From a checkpoint of a small transformer trained on Wikipedia: width 384, learned and rotary positions.
MLP neurons of a small language model. Each row is named by its layer, matrix (down: output weights) and neuron, and shows model dimensions 256-383. Each number is 500 + 25 x the weight over its row's rms, rounded and kept within 0 to 999. Numbers have three digits each. A neuron's up and down rows have the sign that makes its largest values positive.
A block is one neuron, or neurons of one layer that tend to fire together. Before each block is what it responds to, as a language model described it from the Wikipedia text at the highest values.

Introductory clause ends
L19.down89:495521456485504468480487498483499471526511485483510520561498462482506496509515533500521492518535503503515507490515488482484522510503500517573484509536530494460504526495508474533435529483527477517486517500485514520539490507497521480533498520504513474451532537487549481508461475538525541556489517484478490516456483514517473474461504528512470505555489480505494504480520529534528458513474

Initial-following periods
L9.down45:493507478493489520503515513519502481469494507484498533510491517513513529490493537519513511470498478489501508509472503499469498518531468478468513506522520511484514519500481495551476488505511475521460457517474526534466453482470490534499458470481475489512485525524500491471491523538512527469531475504476463525493484497489444499485523530463492478489492539519482489533529524546467501491505
L9.down198:508501470473487505493493545523463527479463478484489507533504489510474510494516490502571485477479476440492431523531491491525541517514483479498540521484490490502514485503490465541510482501495515496478493531492477521506518488501488483517455521534513477447485481539521505453512499511504515473532467495494490525463480521497460501516555502526529457503509498527471459505476518481485499529538
L9.down209:511522459521513501500492507515495496491486499467558503471500497471477519513507493550495510507532545514498473533509477516476556482478489510515487537481514525504504477490502472531512476470482521479482486577515541471508501494510537510484519466518514470498530443511530525479519481494502469483517491522536469492558507512471517481515497523497523477519509522494511537480504487483515482469519
L9.down392:498484478441456543509468486518473509508447482465531537473463522478522484472505527524499517434499524479488492492520503500500506524513493503495483544488467485495493490512531444503533492502524541502478507531495503503487543498456542523450486501513526470487460488526527537498462483541493491503539498459488499494504448494540481489475539500499465501469511495509535505464550517521471514482485
L9.down558:513530474474495474495530486482489440490520473413519530526444482494480504504497504488523482484491453497491514480466530527481471489487505542488542508511514512482506502483496494507502502446546485495474492553477533516500500534510510506494487486494482476511492501494503507473489480509501528513499495503518480462462454532488466474475541480512493456517491514549463453557466476533526515515489
L9.down761:508543533495489521475513536505523466493504489479513458506511524502524512510487484537503490476509487505533512512532477521538485495533503488489485523488471503510466484468494472509481481452515491517529463563491500506512465501496503498474533522541490477529504488487520500502515495498512532438499489518542514519514458527530463479485513530540499464473551559539463484528499505520510533474491
L9.down810:454492516508521532479544487516480475483495513500491451488516505478521495498488490571479472510467491474505497551504480532547535481497484489515487547500464531489476479541510517506496510472506506517483445575496499477509483545494531558492518518488542477498495473512505535494535492473538487496517489491510524509509469481478479509502480533503486490504523542498491513515492524481485527487516
L9.down1018:476515491505470484445503524558498473531452524479527505489495482455516527500483472526485489467470455514505522488484483506483510472494450495485511492507467509510524535454502541485473481476540507514520485563482516544493521491523519519500493484515504483489503495503486491492487509518459496463499470499531472506494500508498488492479514530540465443510522470547451526536535487507496556502491

Table cell separators
L19.down991:487507462503503531518492525496484486526512466503520493509474480507570469502481531499510496492522503539515510451512484508512497508493482528516503492466472503504536475497514491462539479512497502507502515464512505482516490476513538482480501528494504521478522510501485514515538490475485491534520461513502531457454500485503486479434550488484504531537510504529501473465443471531505519535489

Inner word pieces in names
L19.down1014:508480548533482481486518513554506515505513515442497512486458525524517493473514441505555537547490519527438506518496532557512456490440487494491503446537490489531491512529533521477513473519491505525502561551500478499505508490512476523503488516503503493539530495501512469494483498517519512477512519489503504464469529463467495536494514480529488500490534497469500554489502498495524496504518

Mid-word "y" pieces
L10.down37:502503512522521499477491494541525499492491496511521468507538478555533516509501503479477501487514471521536512509453459506519522489474446481457463543517511503507520482481556538469490533476504522483476526502488485520531551517488516536472479541519487477528486504506530494532512515495500476475533479521466497474478493508504519462522504503505473484515508488532473505474505445505500483467492
L10.down238:494527544465454509506462501526549515481523490466518440505497528444504521529494513490489474496509511488498541486502503488510475548473508501490461489521523495465495458523472499496504525497501492528499456559529526520497528518503457450480515476506545472491491504506507511516481492463479522527517506431514524445519489488478515525503490515498460528512509518485480532503502505469482447476504
L10.down295:489417506433463525525485480506505480540500524503497509540555483511520501492506512485515552492539500489544498515482502517489511492458527455512480535508509518498503467470503509509518443513485492474503495457477478466521549539507494508499493528466521516504446474480489517449529520500506502485536466517504523511504479497500532484479485474522503498527473502503472544450501474475502508486483
L10.down436:512520532509516478484477489508480535524527500515457502509506499474467544530491510499529494474521493509534533478471517564493484484484508483495513504515478488509508480488460552511491502467482479487492524549521450519529510549535488512450493506487487482505508482558545494511465488497510493477541488515461511454496481505497486473469525492480529508445465497495487522499485503481511438463543
L10.down482:496497504455474498515474504544426498527559501529567545509506530497539506534511499464505505523466515463536515491534523489545511497521442496501498492510529493479470438522514468460480464447475495526511461534487490519541501505509478520502452505436516526527501487493499494523498509466529536513526489495454498486495500498490497466494481471513473492491495511481504471491485476501503460475459
L10.down532:473502457483521488525475490465503468488492473494469498497472490485502515531462510521507500488549524475529505506485498499518492472547511490499476537474464482498492460485522503479511478460494535460476515541424497522493503512541462500494502442495490502477517529470514510476536483500457525482527517507508526517505468508486501464474509523503457489494538502501518505511470450473516509497502
L10.down667:518516472472501482521453513510515477506505512484534509508538464503504531504537524519519474486517481524468485533490514486488485503494519519539459539472500533469540487516506462500488509467502559519497488564491527486463501526488540461538516482509508515495498521450512495448511523535519499510491512473486497504510447504496496500523482491536501489496503536521503514522474532481529531499510
L10.down998:520514495492472455484529518475487466487513516485480459556517497516492494507491529504477513498475540493515449516482482468506517481480555506514534529507552507490465489437471505497517469500537481486540501467544518474505543454444501526509499500465521512463497531505507531509493494516526518451519528494559490522487489508495532496484509484452482519541478520475508473535473468521472485509486

Initials and abbreviation pieces
L19.down785:458477494493488506569529488469479479503484523485507470482507557525492500467494492507495483428546500526498520494499476485507465531519448462497508471477501516490509465486488524520463497498527533540470448522508523514476480535475448510503536528493482445526523485498462517489505471493497516534506501487473512541483510474507513488446495492519484449512490519489531531512497508495505541439538

Templated stats boilerplate
L19.down577:521480520525477487517493468454528454514468538503497491472540494516520529514538520500492488490544520493540502507510509456452509534497505495482517480474490521486523491505458511506467482543479475465508501524499470526494503506515447489511456528529475486535497481520510485482508468511489476508464478534498527497526557518491489468491469441468457511525526508490479463562482503484502495442492

Time-phrase endings
L9.down0:533534460512513490462509518513484497516477490526492506525483478491497479508515503512477495532487520517525520502488571511534547479544494501516484533480519484466499553500542447466488484495491541479536497506521513436487467490513582499490477471519488512440506514517537486482491475506545485553470495517505469486490470529497538535488522489502499443532502518548502480505504549504511481486515
L9.down352:493497492558498457503531449491497483503546460531445527505481460524473513495478486505473462458504489496505504489502516491506532521537525523486478498481468464529510522519505515490459498471489499470475481465484510495503445517498497478542519521462522497481526527498464529482477535543472485535491472530513503483497544523510507410522554471511549481560510484462524525451498467468512501514519
L9.down409:530526504530504498531518482508495486503511486513492521521480492496504476508521503510498486506455461461449491501474520529502537536513474542506483473503524452521502523544501469460491517462509496495487540485507499506471490493497494518513492502524543552476503537518500525488488458523496518540440455505474500473527546496508528512500504470505497470525494509508486508480496515487501483509536
L9.down417:510536504504506545524504511502486533518472444513480483509477504523514512456484491515471498495534539478465508500538559502526487516511479503455505494536499428482497516445487499506494466458503494539492529462501502507479462500505475482529496518505485513517514502496464475539480497471466476509501480494470544483535501464488498466519467450529531508524519459499485519493514507588481505500510
L9.down458:515522496526515510501505511511517501520481513495561479487510481508537505529516526546509499517480508501547469540521479452472483499489490497485507555471480501487489521491503509492505492475516515517531518541508480485518525517470529530505510481543490528474545532467519540476542482455477512497536506461477492512422476506483514522548514514488519494511500511496474551519489470478498498511517
L9.down478:502500474516472528521529489509485511480542502527465513518483489505507499481512464513499491518474493491497501474532533544480560488504456497491462488468529473504497520477549501466485491507472488481507520469453516461482499492500525514507513493492509542469508513553493511484470477518496471509484483494493495484512541543517514493541518463513486474522508513504500473420486519493541514513497
L9.down613:464467518535525509476515476541523432479465509515550495514507465439543478535479484446502492506498483485489487473526477527486483485477489519552460515488498536520474503509509501503479479513481508531528480466533498503514513534479553508455497493515503469528537482512478502494565469507479472513494484502468450494498512528517482483500509477510488468500490524547523481519492509487495540525513
L9.down1015:519505481559486477468510455483488483493553516495458511535440501472480503485525497462560522520492509530449486449527497480464493518543548509504473481506488468522524494509541492506509479485489500526505484515497427529485491497531527467526484504496474493522474509503514490481501504515462487495507525495477474493462546485522500497487530546507479483494501484491507491529480511486469437542494

Unit-conversion parenthesis
L9.down16:477491514530465540462519531484489490517513530512513484490503510522486514509493480513472512534483535502476506502509498438543506531551570513492486520456483557511463499466503448497511484517545518479535487455500495484487487475490508512515485538495511481468510531493515539508526531494501472501495559520549512503511517498514510516508457512519489502517437529494509503466480500493533484486523
L9.down226:450502474511510500525537521548460462549519485541526505482476491497508547507453489518485460487483538530498484491527543503506489503519489509475511539482490525497479457486482492499483483511488470457507497518491516504465550495464502544508494505491489524538495516507528469487518489463505501495499518508524539459494459506453504488511487531505529529508498547511508511494481514508520492528523
L9.down271:476467473509569506502507457492493489461520493506498472489522466483505525517481473502470489494480514509473490469520520503495502517495523501496515461524476481542513474468473513497502534488520477455499483455510491510499461516514514469498474529517532493547505540499547500506477529471499543515500492511491511512524518499513487542507523474468458508531474462526502502507511478492516474523467
L9.down304:521508524510519480498467509467497467490438490515479480476492503506485515483471458543527542501504479524492471474545524518531511543527454521484517512529497463513527525567484520486500472489493538479504489560525462508471531468498491501494465506486489519491474469527478482533522471496498507476437461465504564509493463510515489502504486501562494477477493504499480517499511502509548508493516
L9.down463:469450541512521460528473514510513515501483547510540474476504465511483518509539505497524492484515500481491471510532478507479489534516498479475467485498452480513482508490553508464429540474521536556510538505474525507506497490485509499489498508539546474454477476449523509497517505471519502503500471526505477497496434509529473499469527502519449519489512548508486572483497510485507481524494
L9.down866:477514522549512462523480502507525496506498516494457491539453462473487485544527539530515516470512504519506487497476524524483530548483504486463518516502487502504502528550478498576540541437508529496480483510471460465480483506506512538502539489511476478492489500521513498507485513460481520495511536530467478482471520502490483517560484514485538476475502529483510505508488520459556506495517
L9.down881:479494529493537486494530504503507477488503536477486470494477488497490516519514497504481519481483483550492478525504504484491507509534517503450522570484518486446517480480475484522487508545472548465546551528509517535442480492509504487525505498474513568542504511475524503463501469491475477471516537520540495497504490465500493514484544517461505495497546476532527523531505489482500486497483
L9.down1014:522523504499457512519511512497522512488496483491495469461485525485497501490523516471476503527462522492527504465485495497449503480503524512504512492486524520505478499536531514568516507474466535500533486493504521526445470510504462507519507531504530460525534527474510553509492482487490481480484511517491493484512516436521488463510519482483503498525474491504528492558490488493516536539500

Table and infobox punctuation
L10.down191:511478521514491466487480485482475486512528489493503503488481512499506506445501503456489468498497506524485505461478487459534493471507511501493493507522493505457510454472487529472516504515435531483489485542468465516517520515485508533488491526492509487495499501508527514507503494506510476533515496512549507445542467479478493481528537476522455541532475504538514497507464496482490456486493
L10.down552:480511490466511488486509486526512472485495515534548534533446501507471544481557510486478495463520468526501523503495515484501472505503487496483526474518460508496494493456488545491453555514513467482478503472508452535502520489512540475500515482500513478491511511485513512534476484541489467480547529545508467516524463436527499489510492486514519481514485492502522512492504473512520480474457
L10.down620:499482467499471518511472489496494549496511517481495494509485527489482496543542484529489466521530524512517498492534524498497506517518485524484525444506498516494489484509464479469467504485487503568461517523516495544489506489505487479499459441494496517526506533549506512529496556466476520492471494464516520506525503519480506526452483475534486508515493486492490516468531501515483510515576
L10.down625:513492476536503569476445500511505517541502485527485472490494533505511487477443513501526481522498518508505525503539521512531475568458511509502482484493458462473503494537494481469512496468516506478513476487523528495502495465505500511474491536541493486517484518489522497487511500506462484527484496492478441490528500504494535516523481488489516529493430506492514509482536481485543453502499
L10.down708:485424463520487484484507481533511495531495513520490515494476466540493507500471504509491445515502492498513475489513501478510491489495494507515488507507516525531497490497508482526495525489476537489500467493493522475513535470451524461533487508474549497526465500536537508514506479501495542480502503513483525524498497475480471520527519566515484518498504480490531520458515485491491497500470
L10.down799:514474545493480512526495522495488521520520551566506532483563510452473521484479488517488567496494506524490482482562469479547497512452482493481500475517495527494499545471463483506526493515536499542513496489491494539489516532469525497508480461453479504510498511512536497537533538509514466492487515529518529499488525528500516480525520488504482552508499458491521508527459510491515536487516
L10.down868:521501442439491481519475509500494538502522488501489501531512482468472526497477482531505509499523521510525525509446501503513509567492559472513525507533549467524527545483533492536466481472475497475494485513520495475502434477510438499497506479513513474515519532510514494489465458510506476509476480513523430479497445493527530503498505453495478494484537498546486506505463530526521532500506
L10.down974:467465498492506454517492499479558481485523475497511491567459532555527482488495505486506505491496464489488486462459482481506482491538485505515542526500514513561510520498447529512491471536479532521489478496507491491479493504513502509495499481469554492494485479487488504480524530514517504465489525471529485519525480480506480497497473464483506490535493516482455503475485519481494488494472

Non-sentence-ending periods
L10.down151:499487484493510498487460509486503481509461462493487519507481494546456508472456483520502505500457487484474489538467487496524513484522513505497490467493458477468477528510494496497495480493463447525499517526480520508467555459508492496488530478542507470518492550492511486487479535458517538453480453521548478513471513544514492486475561486521491474508501503516496514461481544513513501505513
L10.down245:492468518498534489483528478535484494496526495505507513492441497508526480472521499506478510511498499488486509507528505503528511508483438498471487497437500487474540512483501506463482493533496518492469562524516542478490504494480538476485462488503546502511472493510521514533447552489480497506520506489496525510464512478509521478491484485493464494507506491483522489460526480516506523466508
L10.down315:486564491488509523507513480496503504472499518485526491502521515462493480509475507502502493493523480484497508508471509549528446503541530460501459521478488535460501478512504511524489458519491500531429492582492513508547456488495474488493494488484513451488465498506499525472511500477508533509535459499492462488492469492508468485516496530496467501466508497478492473514499526557487502472540
L10.down337:516513503548484485502540508519523489486435500510530514496496505491504492466466490509497519554522516488467474517488530511521457555510491488493472473447478529506496491498490518506458464508516528457505588527528495471533476512500488498495513481522472503519478509504496505502441471528527489528493517514506523560548469514514467483478513461498492510470504474533520488516474539535516513566500
L10.down601:508538472526499485552513502512502492528499508495533471521526463516511461525496515502518508486490531488495506529471504517521534522547539527469504561496480505473482488496538511515478485466512485497525492608540488480456517457491497507519482533519507418495480500505514526518500495515500483503524492492504539490489469490527430488466554520498494487491499530505480516530477506532505506487510
L10.down602:504528457486509488509501510492487496502483478504516477498463523516446493479491514505514513512502480498515528488479548542467483478524521522498534472479458501502524475435544525464496455480520489495471525518519492518509509536546469538497502508536509435543485540501511498514493525463495504505514512487484483514515468484501517428463545482464461463487493446508496507484479478514494493507521
L10.down757:522485502465529496499474535509487469459506540487498505520516520492503492468510484480517498523511450525497538497493500504502505513478544552474481494461517505515536498503487509504480484493487490445486452523490474503493498503522497536501479512495458436508512471500502492495470506470537501466511474519507492473504473462529491499473494482477475507505526489580559514476509460486475499512513
L10.down1018:479531474487470479477519518493491449465505476472499521461475498534494519487533509482531451487460490501488483522453507566499509483509502535515523516509468506486521489527494495499495467488458488490510441559465516494507498494509497470464512448475500493540465469561520487530497490499466504508499467555524483519483464499535425499506528509500502458518479513495471531497457482504469494464544

Table cell separators after numbers
L10.down111:493543480515487482494485496531535498526467469483504454489514505490532518528488497502516503514518529545492505514494479503509531493487472512523534470551499541472480492470498496497518505470537537513521505463497539504497479481447475528550460515495477464465503501467521470487496505500569465508561541506497467506508470501489525528553482497501513549486539520479521508537519530512486481543495
L10.down127:492504513476504502492492510519511506492463515500477492468527488531497502509463522490484477528474479515521514565458450513490532477550526563496513477463500490501518523544512488522509518497448470509513495559463530471470498515487509508502525494505474462507513501499511493459458459545516457468517435510492489499541506493521501482496515483523514449473510468517500500540487507507493509495529
L10.down243:501516495514463511476533503521471532519507507496476469444483482502509507501504492513503493480469492516506489498487503512514528502542466540500519494527501475506464525509532507509459506488514469537511512525486507515465451474502509488510472500494499546537496475514473493493524479493516483482477507553540479525484454512565491518513515513514535437473522514507490537489524531496536507535512
L10.down279:543480506491474469514517478504509502526539554492493476523494509508489469521496512492520497493569516486511498493500482499498514539490500478455488465500515507455451459521500508414502499508528497518497488483516483492502462520485522459523477496460494491505505475523483499528469518501520491546528531480502473493517510531527530503506502468546519521476485478508529536494470511507477509521510
L10.down376:516494544481515510494496458538509509541542510494529534463469486509482504539525488516531490529546472476532515465503514474462533507498466489521491511523519519503481459512472502523501479493513523483447498520525485533500471491490529481505483535482538566487490513480491476492543502444525466553498481504528421486503462505505476479467493509489492525471476498490484516508523489461488481496519
L10.down581:502519545494494495490516475496536507497492509462522474471539525504491499543492500503549472478534487482487507515521491495471485519487526523502511474502535548492485489498486476494524493477514475541509467530521441504506500537472509474470515472541525507483466499483517501497541525523514507491469500464522481476508495474470541550455517463504520534541537524469476528464523500486497462488483
L10.down852:482502540551518501480519519490496490516521477495532426498455481492489524519490506511494497516517510473539497451483520452480463505519539494487537486508459516474518506479485455481515528530530501516542528549423476495483509525476544493524508474524529461469535503503527504501538494506503483488468473524468455477500498502479511507502578519503469512474521500493499494547529497484496525513532
L10.down890:545478480533533499466487541490517499487529504475476463497550510465490462508523502492482488451522482514541501493514496473513534534530526512520500508543489520495460464553535502521522488533491521543458536552504487497493505535504474469488497485483501461460516495507506495486516521514492508532512482520504527497522529467524492546527534486487473529469504493479509512539523540494522492500481

Word-final suffix pieces
L9.down30:516510544490503501451501509516537490508482516521518507484480492509447509483496480481497513497492493551498494492454453542508491515530489498486506510497497500515482508560526497485491494564475484431469482551493525479522509500529507528521531459507517492494497539509500493527480531477458533512534486468503499457533472501500500499484506507555461528522494516479447501498510512520495470466468
L9.down320:504515566529494493485544537498507514511523448497484513494494545517502479525460493497502497454519553506519492504506476490539486519475492480451443464488537520492484484489495485476562536511537506538471529455505490519487505524514515482514502547513490498462462440483500511525518506526499491491527476409500517507483549505479531527498491511531525471501481538532488487498512490524541498491522
L9.down326:505530507522489474529517494557502565492505499520492533506489552498521510464481472509566495483506480450513528487495486497537518534511528498464470469510513438543519515546530513488524493475486484483508491473516523530495487528520455519497527483461504487442507480479469489471505496482497537468543507518509459515499523492505491506487511499498495478515481520490542499476510510483576478464521
L9.down427:529536513550530488512446527464500514520517511474527495488480549498492478514469505516504472481478534569512527505541507528533497509499501492508478516521500509504483480530528536473495499505470466457506484553538502479463529491521485544511535511523502492440492481490534515437531489451457476513539556485494489478463494483516488526489480500513536495468496505512516525517484538481500500487534
L9.down541:524475545504478445543502516520513492399522493527499522482464542550502525488531516529485508493525528476497474513507516531516515508497471483503521535477503455451427537473501474508501521508486496516477505520540507495496503452499477526535506510499474513510513513504513500471564526491463501465477518488465492499474472458473499497513454493516538518524500510504474503530500503477512542505495
L9.down555:480493549476505501515528534530552519542523487479515482508561476455515502491487503494489493502507493508508486479487494506524490464484541499527497510569551533488535514487516495502491481530515488473477490510486500528503535507560509479473460520497534506503474437496555490485504503481487486427481497496524506451507491471496532498513527455560489514532494503475495474532514515490501482534494
L9.down629:454474548507519484500503499521512511472531496488475499511495497443513552515486493502509492470528475521481492534478505522526487466476508503470520508542476527517456502462463456485492529507488484508493505450467501490497477484476551513504525512500522511505467511519518495476507505497489507479502516531510516448498446524486476512491529473485472514556503488518486481491495516488513529487529
L9.down976:483515501503493490457448519519513590533517467531476504504495511509517551497503478538523570486477519494514440535473476513539472501504515496525454497501503551497523451516459451476516496514476483522485492515526543522503497493494530511493513536528513481511464483495530514518525529482468497515484522495481504514510547502508512498539488491521504496506495449491492506446486519508494459510458

Decimal digits in statistics
L9.down109:501482484499512471506557496485492470514492552409547472520478536492487531509472531531482472501542474522461493534477494531492497478484520496505523448475547529519461515495480483470477532518508517441517471510487518500503517518486520525500509484505453522525509496504497473511485496499516506441470519493518456508479467517507494453471476477492507517487518541517478492520485475493495520540551
L9.down442:503495503469504535538500518521511485525480493532506496523448515499511528536472521533492451474490463510471463516516508494460514468505471501474465508490509530519545495532523543458480495535485475491505492449509481510527475500491483495494488447481472536503488494496470460493528492481543479472550491497492536533492499509514476499476439494517477454504504526487494507502464523500511557507533
L9.down475:463508495450517500499504525544509519502478532504518498495467453464483487472478442444436554439469479499495456484527485534507483520501479501523464496455497460502512507523501571497529464499497525464498520474524490480521526505474498493476475475482511453522485477533501546515496512508467516496471514530475516494490500515513439484503498538479495484477505543457489518500513447454484506516489
L9.down485:506505511460523487510513549517511494479439469500547500491522459499518516530532517482504498515530452502496513518440484542466509471559499534513521483517485484568496477523457501490490517502487498500463463544492465508517521501523483469510499479469491475513513520479521482455496509520502517446490497526446517508490493522474494540478497486535479463473499472514455487528484481493472487510499
L9.down493:441518515472486524502502467488529509491493458517516494531492484485528494509510524482451474467499519503497484532477538488485486520535455543513513515523507472547487519479479490473463510488480488538484496480487516486472489500481491473518478522532513475509494500474556473520478458503507519486525495455496450487487478509530546453534499483463545488510485510501512482464534482499491505494469
L9.down855:474490478518520510497532497498456538526539466496509488561526518549488487494466530447501480504520443539459508492511489505517474494531508497502495495523516507476471509499500555493498526531492473505502471458501513528528442491521509530497483496540503425518501488487460488500544481523474510510492530492496525466477465475493554504480514498533498486487475482534460450524471488534526466512539
L9.down908:518474481515487469510475514469501501508540533501520486496525505500471501496535467531494509481510498517521529481458517508478499511483514541430495496501476523473488469552504476461492467503492439511452511569533552509480493487535514498455504503517501473497503518495506498479465504486516543501481519525472513473532520522516487507513544499524503541478544562509503516479517489499503510527506
L9.down936:492505511480527513508513455509491467511495469480460496524514499507442447524488490487486537529465476539485546508538473468504530464501494511503537507540523470517475478506497509524485521529487494521496520512474475477481455495495505508515482475505517467476535504447481516474429486476497498538514460511487483514517449478507502508498501495491516497475531492510502514541496471528483482483520

Sentence-opening connective endings
L10.down53:435490463526530500479507520496517490500535508494524504503514461496516525464468469530472478476523490534523530447487467473495464495466525502544509474490503512492471512485523525498532498490471511536479450511530501506467507487491522514484477488490498480492491459473471497517499499535470488555521495474460460477463475500557494498514486501528522491495523549505476489526461520537501503528480
L10.down334:472547497530519450513516475508482498473490483526473505517522515521523516520521475489491468476475533516509550485502526466506495483506545524517510504453527445478490518510543490517488522466483486458479500487524499490470515495499510495538523527496542498426507478495499498481496491510489508533504517500529514534493511549509501483500484532460500468485495496534525494493523531500539472498503
L10.down393:492498488531525510540505519481478465506479507501506561492524509493483482521502528484485493497463500504501489496474522498521486483462492507473515484484478472500494526476512505516490495487486470492523503490484518498513494495480486467479498497525504511488520457503538500478474488489463512513510501499534497497517486487538482451514512520517516473551483478526527472509481465487530508497504
L10.down562:489500494519528553495520501425480500496512446464485561470450449490492484511490473507471494524487518500501515491482509476504501473467466499509549470486509495465489557498490484508490500496539461533503494464520491503471550522504500502527499487499517490511491504475481507509480474507508500571510489535493499469479483491491469480507507469482507530484508518504460466475514493502506441504473
L10.down566:535531489520557487477521484485476496524488496467469479517471487521502482531487484484505506506471507515560533479478529512498502486494499541525466504487491520537507516485518507523471514522514507486523503466503506483478520488509516479490485514510480499496508509505503502539438474521485489529517487540508495486473499538514442524537504477491472503499500443494494526537548479518491463492468
L10.down751:505467486497496503506490505480480500542498484508524475464495515508526523523526516467456532502520489515514532482484523496526503522443477501449489466539485501498491480499504511506476527495506521510490472474499514504516466493501504480491513477477558445522504521514539463495470444492501487520522521496473479506498492503519486490537490534512524499530498482499496477500499505482500478492452
L10.down816:472517510507503516530489487540484493485469500520467488506505533484539494465490513491518482517488522481478444537509481499542477509525504514490486542457517494489523488494536470503517557515486519520542498595499499480515516495497489493491540520513504501466483419490504482546513491483492508464478453515530452500509504502472506467513489529489504520514548496492489482464504547494455542489563
L10.down976:525495482534513491514502532481490503525488539514503520456491512508482480461504463515477514514515530471482463486521538460505515474534490527519488473475530517464490507483504497517482517454517490525525511509462476506507565495506524482508497505572515526498466501486531517493457517519489461475500490492519517519533485500536510525473483486503521520533496479505533517506488474499499530513498